From a checkpoint of a small transformer trained on Wikipedia.
Size: 10 layers, width 512, 8 heads of 64 (4 for keys and values), MLP 1344 SwiGLU, vocabulary 51679, 55M parameters.
MLP neurons of a small language model. Each row is named by its layer, matrix (gate and up: input weights; down: output weights) and neuron, and shows model dimensions 357-484. Each number is 500 + 40 x the weight over its row's rms, rounded and kept within 0 to 999. Numbers have three digits each. A neuron's up and down rows have the sign that makes its largest values positive.
A block is one neuron, or neurons of one layer that tend to fire together. After each block is what it responds to, as a language model described it from the Wikipedia text at the highest values.

L3.gate66:573538520463475575460535427475434550517508554487477560526523455479456460498469502532483512497536502544530486579556510521498467518458502545487556475392492491536570509505501489507473530520496525535458503493460535464529472579463469409515457439460466522524585512447481482462508499490605512560493543533565490491527497438505448498481504501525434498513523526472487459434516469468522472518510
L3.up66:475503540519443371495486451422513495562574484507459514448507503518495470476460485528472524576565455562533522522443547453517494515523530483514509471508521511528543507471547479524482561498470489503521491485563545555510496510491584498465388510542522504521557535431518489445492440550515472461519501522533492460525505509488571453584489557460475444520457486488466494504479361521504492490519
L3.down66:522415517468511491592497500453526458510460490510584490561492506451515498570486490543497579504505570461429512526541476441523546484529520525488502591536513492513507534547525569521506504542522579497523480551509478437498531475459527537504498502579580475571521470488496558491497497501436552420518545455567503504531451541528484522547517506482474488517485515453522502516481574483484508460405
L3.gate314:466542451573503537552552425511508468495459544533525426538452481560508458471514502467513492520514482519489475523488498463500558459467530580568520490495533534453468519508545422467452422488538487523507483495472533512557403582484483529478566527501473492386459482548541550481525537515508584498468449526485558448480512490437495545493452527529496542485420476501538545477570529505501485387509
L3.up314:554455493582492448556469497515520551520477502489500569419486504494482501506446498429453526490522491470551560495517589504540481500472522478565550538485505480451562408498490549486503454478522542510502519507528468437532471567464578495522526495571548508444471516631479484475360511422444462470508474478529528434554478492488474543519543481584409538482541445473496474471488506545428523545494
L3.down314:516455470499473492549501527448488482535533550516456446498529532502547488545481489446609469478484531472492513510471460466475485575444543585562573549469447470498494458465513496492566482482547497537407521396493531454477457569467508460508526439438566510499454385553483463503462487496482520525439494470503483485515532446501524604467517525578489514489474498465504498563516507475517508583546
L3.gate693:492516491485529460536623431488491487567528562501481516423521470537527589464507481550497446464443514524508526505550529484465444526500482558463512498508507511507469495467536504487486505523475462561538479462493493428476404521502480425474551413556483505368520480441437481545490529486542548517476470489527593498568474549448473548525522536485487557492520519487535533556538560526493469549492
L3.up693:539543486549459454499501413470543485503516553509548482479572452543461470485527531492489487430458534595566531554478561630443457566535472503499497495520490494572522471458489472572422530509502453494543539530474446461495549500516473451491505452526554476516512482446463488507528515520603499438430469475469477480497488508511539613561493478518493521472453449533520514487581502476473475513480
L3.down693:532527427505522445502481489490470547489503530446531510481478473575526497478511530520482436539489501465532521504470505469472502501526441496512502467449527482508516541497428468511523561530542520528573478562589437537485544533488432462423503484497484450541497462506418486505476507565511518495510497391520549475601420506551516529501475451526551510454502484536508413493521538519522463532469
L3.gate1092:595386420521543473409548429457531543548486476501476462503466524460510510537489437506441469503529438556499477542491556498522512569449538482505450431476496538510524476494545483472487493430484422525500526453470493463535555585493432511479440419511592471492487469488470427545505475502506451508496513573481516523454550517557467408481496447569566490545506537506499473559470542552508495437544
L3.up1092:548424470498448488455453406495518555609510530516457496523436472443526535508510531577538453466465484513478493506541520528436487499403555505459458487508442426479525511493526484482532525496556475500491547479465564507493580520552534486418403466515506536497518514487440469474526451514437504544487551578529457506469462451486542510505469457528504441519531421455446519560562522505464462433434
L3.down1092:509530502567455534553584509446586478467520492565468545519533451563532451613526469471578498502453549439484512515507533554440484490506504478497549548568444516533424447527518502442501505516553530493512504486527525489556506491530496453471511492480557503462553492490536483580476495542479526522486499459535463455544465470479476554586563431458490533475496456518486531522563496440508495461471
For / prepositional "For"

L7.gate61:447513515453535499455515473565513467464514428480543476546444578500532418478491545484587497491468506547495491515458560512486468486528481511410493399508540497561470476538471462462487520483496521537444488400427487538507442587477492550515543452483569471578465589513473528566566540464452416523470511548518593509512579463434499475454540603570480486599514505516547420523481467424539482552586
L7.up61:488492473487532550544522522483471528463492508504556495533550434513525562545517575489489466456533498454571539507539534447503497502486489489561463422436544532490530478537477420554513535481413511532492470499406514509492485500497558520491522510438510535490488498536515477541492491535496507516500513534578469523508511611537454514544445445581492508571510503522568489542467454492580503412533
L7.down61:545509543493560468508537519602501532459507529507513531518432491526490523621513513541482455478478503463528513456494510488470454555482501572506570461524545494607511553531472417508518482495459532507472485498466474453520469540526432484527480484463490489611482501448520439482473508459467499482516488503503522496468497520473475506507522433468526487471579483524543534489559525472499472473439
Temporal prepositions before time

L7.gate1291:527415523514474442486525507508522441470518515468449436504494473520484570564509490473460555499509484531523415462520436475508526546440408472422466552556541520584524490514524463523517455446485566571502518520519445519536489539463582469492489476495464484585510501518521475582480484562444483483551443487480528478501557563490442451454540530514532459572445529499492533474493506483487421526492
L7.up1291:466413490509527419501512572477526437546544460478475433528513463531474527489505490544530422448554492469524429534486497513460490499510515487449453560524503535483457413524506478493529436542538499519531540487511549412493516506474506461519480567468497431463606402498450513506473523457466484548546518436450509511537513458565442480524490496459568518491503486407462513476561473625512469550463
L7.down1291:500490584474536438601434457488485530460560508449549461590532476476461472419549523526514458478446485478513461498485492510505546472483503433477551497545499429549460457447529560543500476491483543524474535482522571501514505464571506487481472538466492528545445499497444481503524482433472467504509465481483495505546509455486467529431479522497516515479463470531479487456524542544530459560467
Opening quotes, dashes, un-

L2.gate670:496440465545512481494554491514537504490506498438553559486478529490424535464555489518475455512470510574515524517502498545529458558455520543520493499574526498552500558504499514500481475511461437457502505515500491471496532471493519500503479489496460492386496432504423543433537454564529451451467483478523483500605531517540509512514518578485507545521494513576499555464530498509538524565553
L2.up670:560543461536438525532497518537472501569478480431478486479472529531484502536472488451504462465527481484498506456471540486551529532481510526482532490481483458511531564446493444467451496484521487586556499502523456418467482471473470491513475500505441513499497480472449501459526546427580494454547505531440459506503481493492498530513519515549547508507476463479527497536523513565546445510554
L2.down670:537481540489485507534515491496548495505560429494482490507472494482525515433558453520626535528445431490450522469457568478577536530507527455559446436524485451504494496588462468478482553565596506544544510531453499470533527495542476515438549450535509401522513474489478540568526451526507494481492577478540556570483581510466545552494502572585552553545524518470527459490505533510490550523483
L2.gate993:482518501458449543499509498456515524485588544496500513448548500475564495502435493467467481447448512435478504550442478492492499491507570534528466455473554507489524523497449487445492555436468444484470525480500423537495469442487526480463538470472457493450533573478501518506482549505474494452478523475486505483491521455517426468516465565482560560513503451492470500507497539552505476392483
L2.up993:505601465447510550429502473507505464519496471442511469453427435496497493540451430503532536472534525497474434489545554489552494462464501525522483483495458533531534510523549544588452441512472502547479497446576498553551420531472511514506560496492497520490478521499540475493459440500521503470531467531437477544552532510438531524478450473521469469538504450573538551469452461463474546534517
L2.down993:547441517475492443533431536434528505518448512533531546503490478478465537547536467525483438505525519493524495502540543442486498502478486541587446508507537473484502538533507478520482463550538514527575472510476481503514543481587526457465499456450537498452459450488590496486492570531495521460568472542497385530550483508551525507493471579464554486489546587540497582546463546497427460520459
L2.gate1197:441497453495487521514515504404530516482497522571475545475494528502495509475500475542495502442536558543525490509454464510446476528408474532441569522569458475474505490461526478577549491605549407489542468502517558529483528512549559492528526464508481521503546483514496491538464473479418559500538495450539508499537503473587501437507541546629493573481501547524495487598493572546463486541472
L2.up1197:493508455546501506478510496543568468444480408479529482482496525447486482492489504461487458489557461501517470471498524506489506479490529500570491515491437466457507489445451487557491493476524523426475535556568536539541511461515488482489508539522466571467524503511494484501559528515531478462568484486503491510461426483463505466477532564527557484490507492473478509478555576473494437495499
L2.down1197:512484471542465466528548527440482409573572409549446427478485496492474494502446489433519528503410485456503500461511494478541521461500460488501584490590561463563448504523466486502506473447548520558534503460453458564493529444527519545349505466546504451449545469451465448493438527544494456565511476458466429547532470558506509455486487485584525574495484487444566494454479490477499479554505
L2.gate1204:455556543459560452431534519498557423498548499444471515496566469500469565554552434527479519449440525532542502563493459477462495477444468526515501486558513497511475483520541531482533473504501489489446582472516537454573424521536445538535533523473485481508481520418532517512511501506525530371502468510440561545498495490435442469494503588491568527511467530574519513511512411512491424417402
L2.up1204:437526513528521483540451493488566463472454505528479519491501524461478548433438474495452533559590509512540422469484423528513537569452406579523518483540478496509602460531490476494485432540518467515496424521459482470497486469490426535512533567496508498481541555518474543556500483461502519427554554442513484446490499515534462524529482507454521458490471467506469474529506489462450520499463
L2.down1204:480533547465501484491485503466460495490462436478545508457535445481451513449541412558458513521527466461497486498523508499449510508484503532523472545604500467549507460504479503550600474518450463495525499570495578573513525375489545505463501565422481546526500515516466511575476516555531541473485460423512502509498514484505489479565491551430511518477520488540510489506541509494474424536433
Purpose for and negating prefixes

L7.gate833:468511486513455431484566452503447436501493418512535448460591568449489537599566446518447502477534445505506456460482508409512503578540533542488493480537547579513407500569544535517401520440545404480489520449468496505489470503568542459541482555489407518474500529472531449450488494533385491527448527539477593590470567467520549496531563523498495531457476502551531542507456480496519504527488
L7.up833:493521551493550425497513490524580487455442475562536462529545526529489489491487458443513483493453542556514515474506557480474537536569558496454483500541451506490516490529505551458435506446459537438540453517500531496459566461523544522486531499482536476499461486545442501451481497497468453450590560517450492460483456413503437577477499472516507447515494525519441500447559479504504461536492
L7.down833:549491522522486434484460515546469501429546439483491433484481481531493465730468486545529552478528480529494442483532519519490553458445520509527501544589399544452469449613501525531493485427536496505509487509524483469489424520492522538525426545536492546396501524459502476569472488531488461486538484518436454497464467535453486476541462506591488450441451524506453550426454516518531467469505
Opening quotes and parentheses

L3.gate24:550495461471515470476516509492465449468509460547493567489546532481488454522510487410524513505519484532483502517487499581501538448471535492609462501497526477497461495478504526486570512470490539454513510460499548515556480491472535476525565540497471448529488522512456558582521448552506465555404525504469592560517491541479510499461503489476521433511524556510539517480527529524533521445464
L3.up24:517511496521535422511534423509481530402446497488510480449443518540518465540473466488493410541539420546488493530511500441511540484456537502537551428460473535516523509484448467515555560509507475499496486495502574456515550495519530569440490546510526490427499541523519486523463457483487502463510527578537493546543469555562511494507467442545462557475512458457484489528522502513454478527489
L3.down24:513545438453502469445625506453507480489450518537504434437499530538499470631503469427464496544452455588435476483449486509503549509475496493499550532424518526517509530494478507599483496480526525516404498497504570437483509506478438547445533543523521540499527527530488463547475423523475544477505465454508440582469503490493532463446488516547540505508429479511532458502489394570475510477519
L3.gate400:480503573430535492500524506540530497477455497524495548528499482512542506530511500472469466436496519548459458512479400548523553405523428479516472488467503516488504513491511515474503483516471508537481495466486443471427513461524381520471421510430488468540463559475475469564538447512480464465527578498517556557465517543533555501507486493485546447484436505534538599520484496491490505478515
L3.up400:504529598536533473528501559430533572504552531515471531468537557582492493513453544505495462547564538607432558447451489485494523468511537524476390503461496544404409529511474524471495440431452504549524552395528474488459494419469430496487500465502501467503529489414507471481508553544562529544481505516577507530530475514519455480464514536494489538517488529486522504488510562492572483563506
L3.down400:485544523497479488519559515478539489418457567496464506490478448480528485524515475580475465511498501538494525534495416531503508531462485515528529509455494508493489548487445488513490562484524486489504604477422493520497498548469402578455441487514525527482438535524395521534502539514460466539558473543489533534409462521525457496431484493524489510536553476473510451427469494516546446568566
L3.gate492:470543437539510505528502485471470534505528495542385473548425577517538517471449559486463534529524497571612488432464542456515502454483498596610498445582477554503537475549451463474460441494421518489525506451520553530486592531513552559506598528475564461435483507541459511558523519500542485451541537501486480559552583520458458551491457500511497522466478451459506509549544496479462521468462
L3.up492:492535568523512377521504499510529514478482466545470430481498475467536560482463528468500544543505465502541522463518508520532544427490501569583565498524494478563491488529523464486528437531489568580565556475462499533503581428536537524471485559556489458484437545536521594524589495492515541490481476492513539574438500528440463476465421532487488473429518506500442489521532494495490573491450
L3.down492:515574477468521492491428502488559420515462473445496474527531583537501434462483477496397514556432491431481486538523506519562539512445505462534506511586498531472523519591559493487449477458496480470501519506504513483451560551478405590524423552473480606478437535496427485535501433408403464470470484519488559499442547503491532504452593496504466473475491535504462458472482479529518510551535
L3.gate1106:470526432506523480556503481544529483541506562514544579463422513520486496502553507575481547560455539499556418480520529484561543459507512544505519564465498521518535449506513443520484506446525459548561400465486432466549514555405513530478513450512504493439508475477493492484483506514446521429527487520486515507498473453514476505479555488477536490501503500534482440484545435437501559514568
L3.up1106:446537601457492496487559474466477483540495472506542486598541503496479495504460528562447482500518483474538499492581489500505408414470505585480493455459457533482556510506503473476492483472435523581493467489492595431466466503502504567463504507490449454479543509449581594476407491481505470533505474546561575538481539505471512493447447520514504512549494444483519447523558502507549532561503
L3.down1106:571472512497523471567521488510473508570473557543467485513448504527515492518502507500472483492488483567488516450523508500461449455482471556502452555491409593536549473594522475510459509450432461427514444538472578561399481542466517540431462596565451439534496529523399507531515483470417556458534522489509425463511575536503537508540475444486599492435577467505486411437482554491509461523514
Uniqueness and ranking words

L2.gate204:559501500510500468533450466548452507518543486473424490537515504543507560496547417401480457505490525537450517499482519498478441495558502579482522479481489514460473530582453466501517427496456481504476425486503480538450486525477500552529500524449467523510516509455525515500479506499415539519436493435501551522458535454463455523505533544531510459476442498454565563517577507507523482487502
L2.up204:517508510499447458515434484539498470462448390480449540531564530494557474492536522455525500494548515446507499440498494539487457583506455489462509513541521506442476460501423448442586447469464517548575536427534518485512500551496503494500475519479499467464527512427523477478529552462458519543470563462474567432480472493499395507544524597463475464509586442460512494517503520474441498431479
L2.down204:472505486507540427468456508461496425463467472473423471551520470439492451431551477530529476523483453506550487451460463518469513517540563538482507548556476417492503544486466505499553528462416514527534460525486493491557418563436529543524528470455504568516419409486575514550516578498412555575506507471485461505517456511486441433479540500467490416496454453578500516495517477461526472491478
L2.gate761:486475400498528450505540555520486465525504446461470511481539556565546533488482457459483478490529429449461512489505524507551511509465531482494433569449476502584467526525490522500488524562439528562490480451513473547533506531469510504494423470472470478473498539566473505442452407599493499496480480506464503492439538424426499557486510491498557490487499493518537531428503468499538498504554
L2.up761:399520485531491494510469527510521479518489499457494486482512564501470525478440509514471487506466515558483512524536493531489451557521525468459486529489545473516514620551484512464442469467532549465454458473481452544485549451481373513523496565493474421500529524402490372488521578588511442530495560567445480525483584514529512496483602493511473414542540527451473504565529502491465482527516
L2.down761:465494487493511518404461562549519508533520513465468486485575538466498417489567451500510517530553435486415475414500389538480517532468495552470423495474507476475538521491551492570521503525567468481518495490512487565484562506440536466539481478422510542496491550509472550514498476528518505473439559528477515461504507441530481491445500493451486547539492527498505497417428444516526429524519
L2.gate851:493384578502473489476548556438438512521421544501453465495462582517464443521529485511486410497499544538435511458493457511611464550500519481461390582470452516496478451477420540441466498530499554521464460451449445446485509515504470457512513465452500497522516548480476447493496508530483468560536474485500512460453444515571539532489498502550462429424594453483462519468488516496531383491508
L2.up851:457551505458570506543502513515505474544537440508447468522464491515512532474580450441447448461507502458494444558497453490512472497521471439479478561568507568619472553520496563505493433529439485577465535542506435505452473492441511441539529539530478439470528553482516498514518492490447459470489453517514477501507481530530581502424464424547531419504458533476533447569526504475532544491442
L2.down851:483459470489612492433480488483475425510550449488544487553480495500477478497508546510443522582541534464445477510507531529519484494479436478520491520491528519551477502475499458448446486530508538492454481489482446567545464519453503493468467551487565509564458478538481479514590525538534471530490469446498408485462535496513559457541486504543508429461513556517479514527557537465506479466418
L2.gate1330:486470465605589465482465529455510447559574523533504490490502534510482537539519534510526496540483487575500525513479481504504525482464498544477397549485546463430537525472409625491479485494454434460493431491518521559531474447497501564579486528515480467494494511523539461493565544526457521485591473428504448477532512457555564491470478505554462438524477546416482513502536588559503533512437
L2.up1330:517475484515512452480498593438486530534490490528577526519484523529521545485524443504570467478538514522526452498503454484494479388566499515452463479481523506480529461514494573495458479477486416530516484536453476464471447427529487469544416489510533464501472456511505452499412488552453433517474536502433481488491474558526487508477508462494487462482483504453489454544549538509547460536532
L2.down1330:537544524488552480467539445490473436539503539524481471470503509484478450599503496551539549432489486500529494496524498485493492406541495473438537472514467492543459467521472486540460504527558495505530554524450568504571461483509477529575434429469508500540451545496531581485559518464548534523519536543464504532488546534512524485508454537539513462451505427505492478475475532498550463474405
Mid-word fragments, open quotes

L2.gate152:489524506510564518576522528444516558449559535513458531495521502545494472529496560428526593565502507580495538398478501545532521457505430480519482512488466526503430562481412513499569533558554503598499576463410408495573515518454538530469562447560491490435466515541507546443487482510541510485511522515538588478479503486534487482467469530559499435516487502535445509436503505514488470463514
L2.up152:572437544510455647488511537522484521477556468518571496548460461495519533527601415486520506541570462498483508447570535481567531620506534509527520466516505509481519526478445424545509518474499467562547568450467483545520529525543542539519514457447484473499535470537447574489555528501563532493538439494553510455406486518533519491533519423477496546417546504472546488476481507479513449492472
L2.down152:550485500562529563518489476505536507442514480526496520501456521498572467538519499551574431527556498443474495512544477409481465527543525488525512477476490458481487445500430523460526524507489499482500515515523541496491452517441542468449481515408583464524537521549560486488504494531451552508566520521517456433517516531510505547523504531492482564555428487455545464523493515564537526497540
L2.gate390:521536455573611531440565494539544568494572515514512452551431501516532555520460528533493507538491484576519552488559522468533467501529488521491545441548458496570512526502460490530514481525520575532530536445528508456572498459551450476486446410503533463497497489480525578467475439541514523501482391550482508531472555564558551531471497505547483462428468453495469452508492516479443488510505
L2.up390:422559507467487491450482483483509513439515471478494512465490538522493572493568456505482470518573492513484550479483543557498561562519524487501575447538488501556492510496476490573497528514486459527492522490521464491515557509514429532494514507558481555407531478532535573541511520580510471518488498461407510499497516486510578535497570576494444597442496554489530533514465508518515383520498
L2.down390:492518468459536454479433463517549467539453481520477456510448412558499555479464548510575518582492417534500556526506515496505531517465469538537479521519548522524581476525481489509451554515543524444492528490574528415566472527495455490436489484529509480516482541457549556447476410481485588534560472493505501498492530604516446541452522487569556515505516502547459482488493528490511502600532
L2.gate860:461568537476589513522529517526496528495514507492569497501451543422468491531480473470503512539494509562444537537534523509498485455464502484575508528454532546505535475552561454584495516488501423492522539452404490389469513474525475441473483496528528485541491536374504539524494479463538562472483457462515483562507557540518565455511466494484486419560450471484488456481515437516541527532543
L2.up860:433509483465450535526504481557443449518502509526505448487442508508495486456513535500460518526505511491498534528590536550495503484527441486430498518443489463531534517472464412435424482536407507522506528537435519498527512539546517484534571454459392467505559493510485606539473475457579504506444482504562468506456478509502485470481468359468476488448492572463543436547522496433535504536461
L2.down860:472545558450545428493648452512546459551548588518429421459389559532535498637506497501455446524506503497498518482493496457539452512495499495513492512488524545518546480596497452551451509503515484471478472476483490499416541485499429524320461470487477488443469555444518520565434494510507565467528469549528514563555464527553464488544480468491508455545512476522501434471529462534483502529554
L2.gate1023:453517477460489451556569555394478515517529474565541516554516494511472465494439469488543482487465518505495473546504533487537516548527553565452506448481537530514517498509498493496469478545485461495583541500508486542555479474520506494505518519361425453531501566512468568499528507463505535473512479531541591559457496471553496591435508594578591496507411492526505460554464487558534458519527
L2.up1023:490449557525563533490496517465477566426526443421451532458510519487462493529483418498526559520560514587506511472513514508543473447531508438460509509486517430442456462497521512430488514520577496443468556511441540591511467513506571503515606525464524546445499521541513491461513491456528459567460455527508402478535508539595433493511493549445464524459416421459537504555534584510504438512492
L2.down1023:534475595480551514535544495420524459492526463467529570478446516503506539486497551561463540454487508566509508521467610500610516557421451457437528452477435487517504496499486499519498514486531481437468489469493523569498452593500523450431487439584557466491552489494478535456494490448500477425473518468490470471493482454507533532513483501493505507517407441477532475486456506540601451448499
Temporal/ordinal event framing